From a checkpoint of a small transformer trained on Wikipedia.
Size: 15 layers, width 320, 5 heads of 64, MLP 1280 SwiGLU, vocabulary 8192, 27.2M parameters.
Architecture: no biases in attention or MLP, tied embeddings, normalized queries and keys.
MLP neurons of a small language model. Each row is named by its layer, matrix (gate and up: input weights) and neuron, and shows model dimensions 0-127. Each number is 500 + 50 x the weight over its row's rms, rounded and kept within 0 to 999. Numbers have three digits each. A neuron's up and down rows have the sign that makes its largest values positive.
A block is one neuron, or neurons of one layer that tend to fire together. Before each block is what it responds to, as a language model described it from the Wikipedia text at the highest values.

Description: Mostly "well" in "as well as" joining list items; also inner words of set phrases like "as of", "at the time", "put out", and "to whom".
L7.gate57:491473505604578475456534453607405479520358509524530559551497531556378503505467513516523471543486444531491458561423571509465421552529505544560573479388488505520402509438508443508458571512516461455501524434469596472524480555516428531515582490555443525498506387509546442433496473501520519495484558417404516508464535481391449501564519472406409498446513551488554590455552552503475514500463
L7.up57:493500479512534513525451479517457512474511557552459546511530503545449488517533488488542567453391538565512404458602425481466506482498420507588549580550490475522578557445494502474443471426472478574533498508511412354451504541471547483435513493522448469553492484525470620481503518491512509379488532463576538483463569474478498470531549460628495520454579555491546525525618521498440487508549
L7.gate116:550433517507449513569506472449506522379451427494559432430470580407407589557503442532514519564383482586467487653484530474533455506542470505500516457430477477548494406529450394470462555457469567494502499521559497566489492520458475510546458479534442396360525492503539520468439578572514499502535458486454562467574527536533429533575546442553447546476389487471532500482454468552563402491591
L7.up116:527494456607444524551450423458486485502554486530551535472556442526454456543555585446576470524511495609471494537496461459567520597619499549485506448514419503499471499547449518510490481513461463408533486465433442475493500523573498501494549492435541440462554577468510429461557464458469401524421453461560502524537495512583507518548453466553470518513393569602552509448507475559542520521422
L7.gate262:454496488498564482537481451473415461464523555570479459657425514539552518551512447569502468558455550428516534538409397441530464460516436534494463408480492483499606575540601541482511471520433479586434507562512533504557431471537567456491550458446462519481423481451505426339498461497460466391472597492467446500526510518520592504510567405439504575596449491470586375506536496479442465497552
L7.up262:434445398456498550594473434507402389582536518544567542555475518527488476409468593526476548611457405493405502555463508444482492427502467498510494459457508453478530526520483456453512505439398426594509483501555498472485443570496526500462434549420417500434481562511440463522535507557485476455432526558564458473503507517438537531523610501510450464549579492493622526460505537500568565513492
L7.gate336:532440548551435494446544509448549389534512496531483513535620389511502485517509486593516501551459488533449527566473498537532451491519502570553575488526450476455510488507565498441496467552490445534608447545535506542578559509520509401443490516516421442458595487496483537499514466441427516512425503474554524552488477620573500603526571505514544505499474549430494538554508586444557376497464
L7.up336:503492444405412446539529533442481474475549375462544481480571516488462461506460457494433584500556539562516496495526521477497427490504446513473510503539505496479470494416510511476461511489598524552543504459574614405512624476475540547529423435481526510542542582512448532527501469535456488425489621477530550510461524614532512509522580473511579506635470565493550493393495525391434458471533
L7.gate947:479492462486502450509419521567391487423422515447460527480499550512519424481505496481506455451472495531431417460455514497507448544503508490517426465466486539561478454380481530483551418553525614496510479574473441388583467482503506401498446533399405414532469524584415587490516518447476467490488464587482511575441397458456473460473491476477449523524518520484599488481461497535453549444567
L7.up947:424518403517539555539563458365554430472551460555509457484412557560418506441555483507520533503434504523541439585502523518501448490442530498464470506517512525535392555424519506509475460575479448517509511572482470450517524486561416553486486543534469556455417501596524473573552453564497597471401493541521488550464441489564560446520575517447444559496457527535484527475559436468456428523455
L7.gate1042:487535516495522457489458528583420499473546513560554524536477532516479504477594410538449591461487436542588538620525518510469422488574566465470522549559504501563458497559511552459629437481563521427591540441533569391509471529505471453474502499583530508567545539534550469534444524509487541443475559520580472555443410498507579364468468441503523534469397419454472515481436536468485445503472
L7.up1042:445476509500568581444507453569396516547502497469569554418408552471486493437523461494536459439442545552440368575460527369566509546569445489424482440511498485470496565554575453427406464560492504494517552546503545493402493540527526529464459546460414492478410503437472458513587479480447568568488504541462497472434474502583415441467452526492417456596402549499553444497580527486439560545433
L7.gate1143:623438569448500542516501480544471462448420422424497467432530603522479503495439524508476488472467511539416514444371584510529378527539531637481430494388487527512465439470469483523502552525489493566479562570519496495429457509578501495437439610524493507401500470455599443457462485430402452490454587471393527602493464497567486519547491494526496509463530535512428490413496575500470490521531
L7.up1143:588532525521503445560449481436552510594549475426464530471463435539460524502443490484446542536497507505593471604577451433475510477393452592527469452537517542473418429491495501538414470491528495502446508485511420595516435486468537575609537537489530488503415377536438558482503512539646462593585465503561475487458498525501490517499449575554519461567512574468511446514457543447485545436537
L7.gate1253:520492461492461564542456541485581471538536475532452501520444504504492507537516437491455500548571430500477460564562517485486422494523488504549552497485572528478531559430482402526426439417509418543528531532492380527499462526442516532431508534423541446560551415524532513492573592471556503476575415483414462474535461533544484507476527444405574500471533542455522592523511478474445549547606
L7.up1253:454514431518510438499521430544525591455522508517541448503548510441506513501419423546537485553621426461525495614543499495494517552533469567568372548550506502511597546495501389483443485501437505511535561483555458502525502563579477461543490459490464422474550428532528485496458549411477468382502433458572609507530427483459569465535516541523499495462508516512556557568584403453438529479510

Description: Words after "the" that point to something already mentioned or coming next, especially "same", also "following", "last", "such"; weaker on table separator rows.
L3.gate212:399527609487635439491481492430452520462422494461474496450612522536473493487485452487579602511538431487476454477423568575561519517479502531552503506487416491524516576543562488536502493509540480483420543523566522486441519525506517438550443587493535525507330534478462463509511490585403527582481547513498476558490554471383396554497518543513494476572458467521537482525534455471510529582557
L3.up212:469499571477459439527417505561583513452464419470439559628376478483469484452501535502512478442344450425491528471561491510489560560514557528530491487464497549447446501472447440535452563528393494498438500511527440488442471544505494473539542491482499510454531501461383493514418541547534501452484526535617530509397478537498396443456523458439476448530393563511463528498532590590471529507535
L3.gate441:528499505496554480545514530493467553482449563515457441514545509379461507590577505467488487474516588526442492498438489530513496447475454483559442405441419476542494490590535445554469457529601503564476448490578464532430546467517525493422482549521508463465557422511633501469459527428451569528558450540492506412407527536516520509477522482488589499511390560462505559505613479405541520583516
L3.up441:421503625462489490483519474478456475428595459527518555467541515493532523471468456482452564490508547588401400519445523580509420579454498508488556485532528543373501488559549434555493478566540447464493430563478455457460446502454586432539478593493643577548503509543413471534433562446542499491543513458467503574473509471441549429458502525512476580455513528375429464511534510498534531464366
L3.gate588:489538591591470545439504459470519523491539478454466573459415533513557455526477441469498573470526460497477486562410511463447482468512508478556534543450431415556377520607531494642533497419536500484426554517568530490515489482531481518453451468499492529497483448508547423582420416522509540486518498462510543524458550464450561446538501519491554466498436483477453491458544558524429577492551
L3.up588:469501489500428417576476525445431475571552533493424527460508488504523500513518496522479539493462475527510527496465482515413497552558418509536578429505472457498469462469568412522502511439550483534507617519536584467415471510510535491482430607505478546469441514424498419538577449467514539462470489531487562434413520497480540435510529571503500502510543564476532438475506348555479441443499
L3.gate776:513475429483496544522471554400438452407438446519516541437512484552455456474474440445491546502513465535464362438463487501509415429524490533469521530477498451554522558537446479613450520460384509460425469428512555466561517540514526435510513425476486435453478511486518530520468506587538567485486488412446549491431546454516530439471464502574500531499466526473417579466490567502476436533520
L3.up776:513458494530499521599560498520438489526517485481530522474521516457451502522426487535441538491553504471546512573450464480573564475439585550445468466466503464528496497516541611530490479460512585549483542520542563440541527479472537572488419534566509514555460534502615522494512454425497569364462569501379443548406451442426546535418518511526470406529440504474506484535486466544556511430422

Description: Final letters of three-letter country codes before athlete names in tennis and sports draw tables (CRO, YUG, SVK), plus race-track codes like DAY.
L8.gate685:499485516483495425486383556508582510499591519473529474557485534494422437501482524498530562561575604460483465492444502479410447474405459519550459493548557535622511470520472487450440510382520508450514469483452508431526470575500465500577529540463501485418555517480526490508481564553449547562560543453487515448593501454519533495482461512456543460527529456626584505512536552480540458479483
L8.up685:410548552558403504392488492567500478595551457536489583449451502470433535532417428505474452610527421510470518518580533518583398490470409565547482487518511527467516468493421619514496399466525441520506486452480467475449543461550471450475557477489521504464584570520586516397438462513592503451383413436531478529573501549433465475416480339485574458457553429472445425582459498544498496541506
L8.gate697:421428473477532476496484469504505472470609473476542514595445517555480432508490445500524533587591466508512452556512520494468471555447472538600446488467508542476489458514397518454520430578439450516478425519520467527535477452459466602519600395503492486471599503509587496527451531547517459446484465415483491567494518504405482450458502386411510479521485474629610439574588505558475539450548
L8.up697:409442502481512546529489502513589478566586533477506464577485509438409441549473415493492522635474514476496479503537556464496467535487471542541528578536435511422517356501480489456527511530525514449401495499519433465513469515455498613471466490511472456567557522477544507550478487430524640480484459485493376457498499431473548533510473447387387467495557457578533481522455537494496466546472

Description: Prepositions that link a noun or passive verb to the person or organization involved, such as of, by, from (appointed by, attention of, response from).
L7.gate230:568480502497525439474453461407579507536429462461541517489541480495369501512518539505489531502536478496518510458458473556492542486552498494486461454517504569463645581406528507477424482551550412511528573530531478522473488480509518491514439573580481513479515509480589533492484586490511524521447380476495465507414478463484514462501359429498585571459453443463547517545490532582524532491518
L7.up230:558480540477692478537399572441604556442594510515356489439519458586556383486575551449499515519539481494561521551501522508567576468479493506516462473565472530485451477532546486525516484518555461510477541468537526509558464451500514415493428546460506500550561512364529520464479615435526455432549465554545483569408363537468478485535402516491487477489465509530501521489564579562512438483520
L7.gate296:457477475583461504495404525538507485512498453643638475494436572429475531490499530443617507521463531521579408387529416456445463562538554473539502540540484468568527464539493526548466541499473418504435513422491523544479615417570460622569478573500428472466459518600526504468471522529500505565515499507483493523496537466574458489543486542528496530568440454436537506488520472536435493498477
L7.up296:378500369514608543410473509560468518596536546499578501499522541437435448528528531448526441545468503572532586440488410570397416541519574553501619438450504511528515519435395445404559463502436435561431523472493433551523506501551552610532595407486428455439538551415517517528561573470494441492467557525521510473567459563523550452490479450547467557404472431506498526455476399479409472532563
L7.gate298:484526443495493521433635561541497531426490486497518541452440502562528455492580547478495541550527446546521537554569488600469535568463517513395557514550582580476549506419566545484446582502482461565525509549539486514464543493424489507520473497530515463442576515567530538360503502451535431531550484449479442527449370612421574483516494558498485515588459425461450520494540479519529489469550
L7.up298:535495556550531491400426505541534535522462484382443571503466544458438396484506555426519474474504480467481494369541428477464461576431424505477506521502535475462501518443532575476438463496474572550578491544423431463469526520480544514540554510503461494571501543514541477462492557471548526431536495420495472484457484516440495481545544563535489512475474483492526392514484525536492597536482
L7.gate399:601513473528543500458492539452568509537459474510546507470463504467493474481435469497474471454523529399535519511575457508583449539469528516518462443585474494513542488506439562459473522467503471565488523426483556450499511570504591484549495494557513531485587440535453520536468606535567568587477559481523550418580383558409563399471522506523528500489533412567481490567471490517555515468455
L7.up399:490555619564527573494459528475549515476501581430543487448488398548448466436459569495479441482477480542479475533580397588531495567477553515443483436495543527541491550485535569485635549397460529538577595422439397466477577443557565495499561490499553545531463553577494521552481560506527559563519476469437524553459465424477447427542459524467513624588442547497578471432541547549465619508441
L7.gate542:511544522489519349517460510425496449359514451531494557509380500602467427446508428523523486500476503534504479437423511472580563433558561499468531399603457568524513434511458526453565433538393514469524497450580538516493504533439471418508535477502510511531539495427478547506431476519520455559486487502458508519474425446488480458488494528526454515490578531524418398498542452442536449515528
L7.up542:483420509597535534550505532560561443443522551556444518478503504450510467490584529485465465650480544492529551510518487465447510480522513406522468594523483463454458571551546426501524490424451542468498629483578469519523558602532473444521546494535476446464456506425477551436494520456531510437513508488565525534527479503520510542455523444479595479541456418422572446524450521531483568509466
L7.gate559:547530508585452530482472489480587433309508449539420509400459512533446564490547471455506467479550543512463442387430400400552525452548492471562502608565516493381499563448512518568543467474431504592474552485556493462502557565510486478497483456509465488541532443454536466542477554513539503556488537431496489464552401477483616400508527487476619493497460434541489539511498552403446482460446
L7.up559:559566533429533472541535514449522515334550511594484393530503555498462463479468387517509467528539498490500490480512418511454578476482591548443467526536469549627491501455509532480511528495488615554539509477628495570476470511471470446507557485494516472555540469458497510449474537437533485468502462456597483576535457453469421461499482479503541501494518462502478495468493515468467371497375
L7.gate1124:526482540428458490429492450549552440458523496572476584496549433457541537561499567459486439550517536519382499510556449420437468588502452459361439465497437470456517495573468575496513462512456506511513536461491454437466502530509477525480474481533516514520460500507512527481395541578504512553466530472493472540462511502520494486481472356556627487522494429486451496476535510622541491568480
L7.up1124:583554523534506449507474505550485550457517503484381523456492503485411553390429458599551402517568449451539462439460506551488551505534483497415542437414482443474389555463546490468573427473567534509550443541512526524529522501464399518499437620482472576537540522488528401479521539566510522484542564527544519454465432562515521486529418545465512528488510462474544470522443399572455512442497
L7.gate1263:573480451523451431516450488544509545472537492550501499486432479476480482456387631433547480513561504445455450551572348595535460487541485485543512492516560560492385507443434562500482508536544472502563521549549462471358537499556516460451549566552450501515480516511518561485515408461510400489568492449460478530529477515507608462565511449495504493534495585518553472386472500523463517455410
L7.up1263:581557546433439514517477519507422449454566501484479430473533607445490506561502492467570475578546479390530480591416489520387564530479483507481543479480534531403536582444448491532551522488450506510532529514577552507443526496480452503479443566526523514513510537475509552570497551438515474549530426544511534485439512563594450542546558549540475486499481577580469563461574458484551620475483

Description: Last letter of three-letter country codes in sports tables (KAZ, TUR, CYP, HUN); also auxiliary do/did before not, and word-start pieces like h(ires).
L7.gate0:575471557496534416536493560490491466400473533539495484497483541490515469421547505505482489436485461500498504497448512548408474492500524548515467551449439463388528540526474472482548633438549532452609552487536473597460544493445537537647519486449525507493576543455585518532511431598456531464366568431419428512421458408480469495538579514465479462475486410510536420459528445534503549437444
L7.up0:583561493533501467467554552438517466555533491514360489460533479488483467461503456459497525503535480428519525467459498470513450530505619554561435546564525469456463525517463470481514614544503513485465582477384502505519569538487501536496560605436469599449512362374546521536540441492628502462615533522409468529557482507541497560536478489556486525464460469383490485504574507539548461456494
L7.gate32:507513551502522560509485544461381480505495453539529519535537503505480508557556450636542526480472573477536490509518496405472510537593518494478487485505576546516467528579451466426578442505473591520515520523497498503441466584459360499517503493579494531478486511408435451452535576511429518511544393596595474477453503501475489467581430507483474453537417553438566481565472525576568432640498
L7.up32:440543449552506477510513509443513495502563507498486491467509477562502517530460535477553459555524571449470476551543535475394545459560517529546477593565493465441435508540434488483467483476585517454536485574613559479435474492468517566494446499448505477484523483542476584400540514459503582444566375619524523472493494603536554489528474505552488538431450506473512507539433548449533456520533
L7.gate117:483417574510551555563479486518477445561498506477544508461476474529435505475532436470532558463514506584449468476520481444508487539504513502548421511473511580501493499531526587436542449428493469469597512563525489418594531501516391417607606480400489477535573557538588538554473505496522530523318585424564414481545484577444486432577553459335528486531463455537481544498514545494384563525490
L7.up117:460489487480482523535510453421444394524502481421415483514553435505448584487597502535466558532515486514572516469491467465525382418511487506564481563472541490550531385524450504496494507506499499469390411471484503596590601440514453583549470491463547547505471531459504545451460554517456554461438532504502463409562485521598455464577530423504470504446534561623580488434523568572456464437456
L7.gate214:540535592423552505525454493487475428457408439466518544442608524537487547549472506469475565509530546511527569503500539504469491513572536503435527427424495540495433553490506545477411461575506492457493536508577537486521490503552489500597504556528475459509415474557532472602538535484477502392431467514476524567520466560579608451482505517445490496455521555538439482503511500517536595572475
L7.up214:433472500586465496414516580515523439545438554445591462535573523499556394577444530518439465478526468464603436531499463448430502577451436527462478526486504525499541467550474535448463521434526458548442507576482591445405495557504488485544480467467447512505490481523495548542522463509519489472392519460482529419493484515420570556565489430478465521580526380537518572524606488545492441486422
L7.gate442:480420472525535468505506518544500521536483424553538485522537523478409474506553525501634527477431499560376438411473587575570599520538552539566457506491475408495486561471515503471434528564391594535474564546487471587500557514527449555521454479541461579539532517537476523398494506597456511518474499510412492530486468483392514549514554498443513494484440445548534461519582452556519476481482
L7.up442:534491551639449455601487514584455580545551491504428527425471421531376529493482549472484500542559485535442520492447496492506455465463436522503439511586504459495478500467547444505488469503507462422537553534454497494524460433509501517547522468561518488457529500522458499572515466535497464520532444533391450504530552553446499475512442534412578521487536536479561465467602522520460498469550
L7.gate745:527481380544495537519403485467511552477542445428394453463547567519529530507473510458500350507470414492470426451496497484529464484468435503437427502454469482397547592519452627418469509548510520522466536504542458391436478372448498493581523539327583489560469502532514431550561372501419440462472481417610524531440498563532522558439525499435484467431479526513494491482577462442494603541459
L7.up745:452562438510490532543446487481413540419484463516509475512446602545430471429417557425556520553536548478368541520479535462467459508522533529484499493481493465538470530535364483449443522483493469450468568554526459416435470498506532490538518531488485597462617480531444477625535556507505561523397456452492514512429518558520462581530545518491432530553564501586594530505495484505525441479477
L7.gate818:464433436548461482507582445525538465434505516474576422598480560474442578482470475528440519553488509511550501455383459499573400602504422542522531546504449513477518501532492561595530502483495545472459403484461543491468546479515507345613499457480440541550538459409518489547515512514439424501463486581530551452558529537601586554482616512489417459503531493585549526462578511603544470489476
L7.up818:502537542469477462529561474467587619481493561476467541485520493502436462425414322541544470487532502524490506487464539552452418451502445464475490507480565491485510574427464525455558567599397576427492498503501490510494560468444427491507484528512498506498533507547489502538537500608409500466428462471543562521480420465477451421452440526412537500479492514538486573486469547521607583448460
L7.gate1213:520512499596523419478482645500570490425564566394497450456452532519547484495479522418505499471496554511440607560488463534496428478369516493467460533512453557452510514500510583462511561491547514430509505518508463406483489523479481481587549509525510476612497491444582532478571447472494569545476461475475444496495428521539450463435552485520486506470664468534556461547427481560485512500512
L7.up1213:408454467502515544456531515513600458504477528545486518548510534466495438510485541540456488595445472488489442536519493440545420501528556519503446515441402558488478493490397464526476529537534456485491453430581504533596448454459530532570485498403576621385499529472454497464480602587499495503377477480366514561481499485503544405477616468497582535468489591470516513509554492614490445474522

Description: Words right before a person's name is expected, mostly by after Preceded, commanded or built, plus of after daughter, Gen., Coach of the Year:, and breaks after biography headers.
L8.gate55:480414477541554543481499522458542499462541507556404461550501594488498522512462578467466495538574555485538590573410500531479554555443449466481527413441443351480547524486578495514474339404456524448517433476544520428464570611474485413553508558495416512486591504486498502473549464510496527524454521505511474487504502486474377557549543503485464468536531536430528435582563429454519535442523
L8.up55:467545486424592424549571451508489502525541456493408549532565465536552552532465531493603431522531469634412484478445578575508558492471481441533521457389495466503508407471495556450472446570427555500515383445530557569405520509489411448519510580473474547569541476488551588471494490507460534586414527509533489508452521437451490466432516560488502579580566593546480476449498494604538458436616
L8.gate776:437495529468463471571475531552602491544560533480524432513566556547459537421536491456478518509430546513552511435504509442555486628482497399482551455484550425463520417461567563511422545456512586539508538511469559468557466549515520436452454465456380535451530541454462541407532447541528545493527528508403468572454558428540457417546488471385495423488543615427476495503495562538589477471586
L8.up776:493493460549505530516547517381550491496501493477462472502525628564535462450490618523470500577528545543514496488530458467490575582444415433437458484472488452498490595369489519459426429522515473477555487582526480565408550547524473493528509435568469503510499524462561418431422460511546569499538515531557509528427389479510522541518491351480481605457500542402468469477519543515473433448487

Description: Forms of the verb do, mostly after "to" or a subject, in phrases like to do so, did not, does not; weaker on has/have and scattered mid-word name pieces.
L3.gate88:452581521460494525506472516548470500558501557494457542473432491501530509520503446498456531529448599487523492461518544509472570527496549510550394436473515515548522492444632553564530489495497579516502451581435452522430528482520472585499421442511563590407496476376494467501519475540476467562563519580439502474528542507526457393488540472525434567541595497544497392448512475525566445391499
L3.up88:484477456526436536497444445483523566599523493513517457396457483455477549480502469440488474467563430496573479528430584477471425460470489476530484652481475490608474491364539562505483381611405414580503481481504446522445601357519482560481543524609436522494514493430500529541503459498531491551488464517487468506441445460508489501475542557535524516442520546506575488434539545453479458496448
L3.gate548:656456459457500432416523468527615551555435469515537424494533479502535569454605507496507494521459433549531501482527532520511544457429571561531560552510464564522521458486479508499469474552449463492485459438531436437431486516503529467484531485452521580474519530514596459476453545550442567477534472465608519482520453577522445487536481448475520463530500446561417499490516549541492496512525
L3.up548:511493426568504434455444494539503532495466401513534505447500406539395538519515538519538488400529487533484538540529629552575497517453475519498467438485416501494495398566503555438446528572481487375424520436407475559522531511501513505525412582534577548496417463576429587525452536527473501496524495436474534616523557554538500517561475515598495529467493464431513490439475475506430518393544
L3.gate765:369536479510552432520487475485459553609590556388511454543462452523461600480519469492523513455565495533583536507412444545494554419423444471492557449499477499507584511452541531461477549438397475378478575570505554506490511477486523515524401564492546552495503488499497519536556496523520475473576572493555428473457446525604506537508503541459526605542364437595439416469503503455558498509436
L3.up765:441513516513539502467512471544515483510493474493411445406422579455568594535607465405552467468502454487498571512464362524453502493454384539472365568517447520525485533517530499413385386527490419438542549471497534520554493550506504492412585524517462487499475465550458567560417518506436464490543459517464409523479550476492419414486490550446590544521441549483537506538479467449542457499469
L3.gate1023:349506538527513452512453494505615536493473437472522509491510474499386586513437457488485537524435434605516543520440455576474498566535528543520571525507528488512440506511457516464518494527447427485433528546411440490458544480468495556500499456431552497454552503491546556457541449558413569511484414578493559562553479586503527515425559451407537513471451484517487467421495464568516539474472
L3.up1023:416497504580520393506451512532566393595443448497576542539503503534409619524381483556563511424484420610526516489543607578374554539490463476514486517445475533536449446540503527470558499473430450546487460507456518602503545449453476506458521464425469464522538478491552547499505492545454524505557458518470466562531536550472485482418492565483547513568494545473540512502465483537577484580460

Description: Tokens that open or continue a sentence linking back to earlier text in Wikipedia prose, strongest on addition in In addition; also However, as well, that, and section-heading closers.
L8.gate1160:394416630409469520557587488470461440609575491585511466490531582612473568509541478499517444532457512563494538445567537621572446460500528444441529464498530436519470561474507527445477475559420437550459559543435483417558464464471542415491567624479464444505551457468500546503460578539426524431593525511515448517448525501402516480515587490529524445549485446534553464410547526576550576560550
L8.up1160:576499553569518523443502576529478621495574541500421476493432568492430541407546518550565405552517547454507585530582401530497561549458497488428538520592433516510483489564461494523492538451412496435500509507477484526467466473536510409466572568493520531505491511423463563562441554545533515522448474391535461525543595417547484494553481569410591504451495412473543559506575565557504480495540
L8.gate1195:485415494473526425562501549469516539527533479558497383367559581425376403551544557496590567538383515567467545529567549554529527477485500576546566397537506491459518535468538489435470441489502539501425521497538479482457436488570484482438454522371460427458389390456525500634486587553529466448515568477478493472510423549391518495477453513556466497485449412500601498410512442515451482495553
L8.up1195:394504557490446524586511514496606479427506500484405529461511513572563522570534476449528503384520577489424488466518508520536484522519498570524441479481477478565501519464501470554450485472562472316490535560473492488503556501432523448461469456454481490627511517565458421600559547549487507541411457413509486568491558553489564552514465440482496543511529482484537504454577503454463461451577

Description: Relational words such as between, both, by, without, and word-final pieces that finish a split word, such as invol-ving, util-ize, harmon-ize.
L3.gate417:577601571475610499560554537636481459556520491577532435601534485427544505437512555518514551451444594506499565545480500514493489510527411541485541500570517494506479482515550477433526492518525467495549541543420519538475478490501483515525586510455523549439569530500513465507491566541617499455530498559469436422494461538380586362552494489546464486454425471455464513618588408542529388539512
L3.up417:413604565489473557480538507519534552515559420489401516470442445367450488489497493463513518462465407538470531522455474495577432484547551558454544470440507486459513551466579389510482490569511463512449461424524451525561465515512434481592481444410544514506481485477512471539498529525461512470606527517492525471473502493512486508534491517570476531582388516566470467508448489434474542479520
L3.gate760:488536511482505447459517472390487560525481476498493453513481477646480564476402588448492522392551540422411550525482449415408519577485468519513505455432524548601453482425570560423462488598468508465428468540488567415466486493495482531553371513538538461426433509453572490492481632579530489522438460516547487452545445430498432460397499535459468531469483497470443512514421465559452491429463
L3.up760:516498490485511507510565591428589526520477407492534409482464490499527490445380482546491496479481466536451479520573462584486475616463526511503428499383509471568509411381404460411502505484494474451460436518529589539487517470455627467539509618558429464502558493536517577533565511529488569544461423399491534457559559446554512485515519542517527437636536491528409589539425465483434514449558
L3.gate854:513527488482487544491577618525478558551542524508423495472486420505478484474502456461508517537546465439532499520479441469424484512563482518463486518481519442477595517404520550486521556507530462530438546472435519468564572547592456521489366405556523487459513606522515471431486385513484531570493494576488532466546496518479489354543561495394573476610505527572498522440615512475467466480460
L3.up854:552421442484612564499494538422564446527452495596478506528571523431463513484546467487565511447457464506518428589569503493496603512507481492400541558517523363475537467522499497523504512553544462536527514556586518572470480479501587424508473488526497549472466430422396467419632441453578517519495451531477552563479491407406372446523461423547479486460506497410432503480530487505541485564512
L3.gate1254:492531410517501476431546479440456488516532506519456475469558504481529353496510521464452480510588580452522464473512450506452604572515517509498519535491563564462544431471485591551537474557510559546502476514416499532536537483546534423517394476520456519511548486396568455467463489603590563584483496526507602404470481487448487444484592455518474526494414525519445459525522488444530435470535
L3.up1254:551499475515560459459585527454466504537445501487424444552502497480508488544454516433460534428459506511491550386457530505394486483515478551502485543517468528426504387527431558526516464503505528492498541548413578477558527516433492494443495468525505485482427413399576531516497543413446507488422459483541549466488416454584589369420475412451482510510509566445464505500499466505545434558540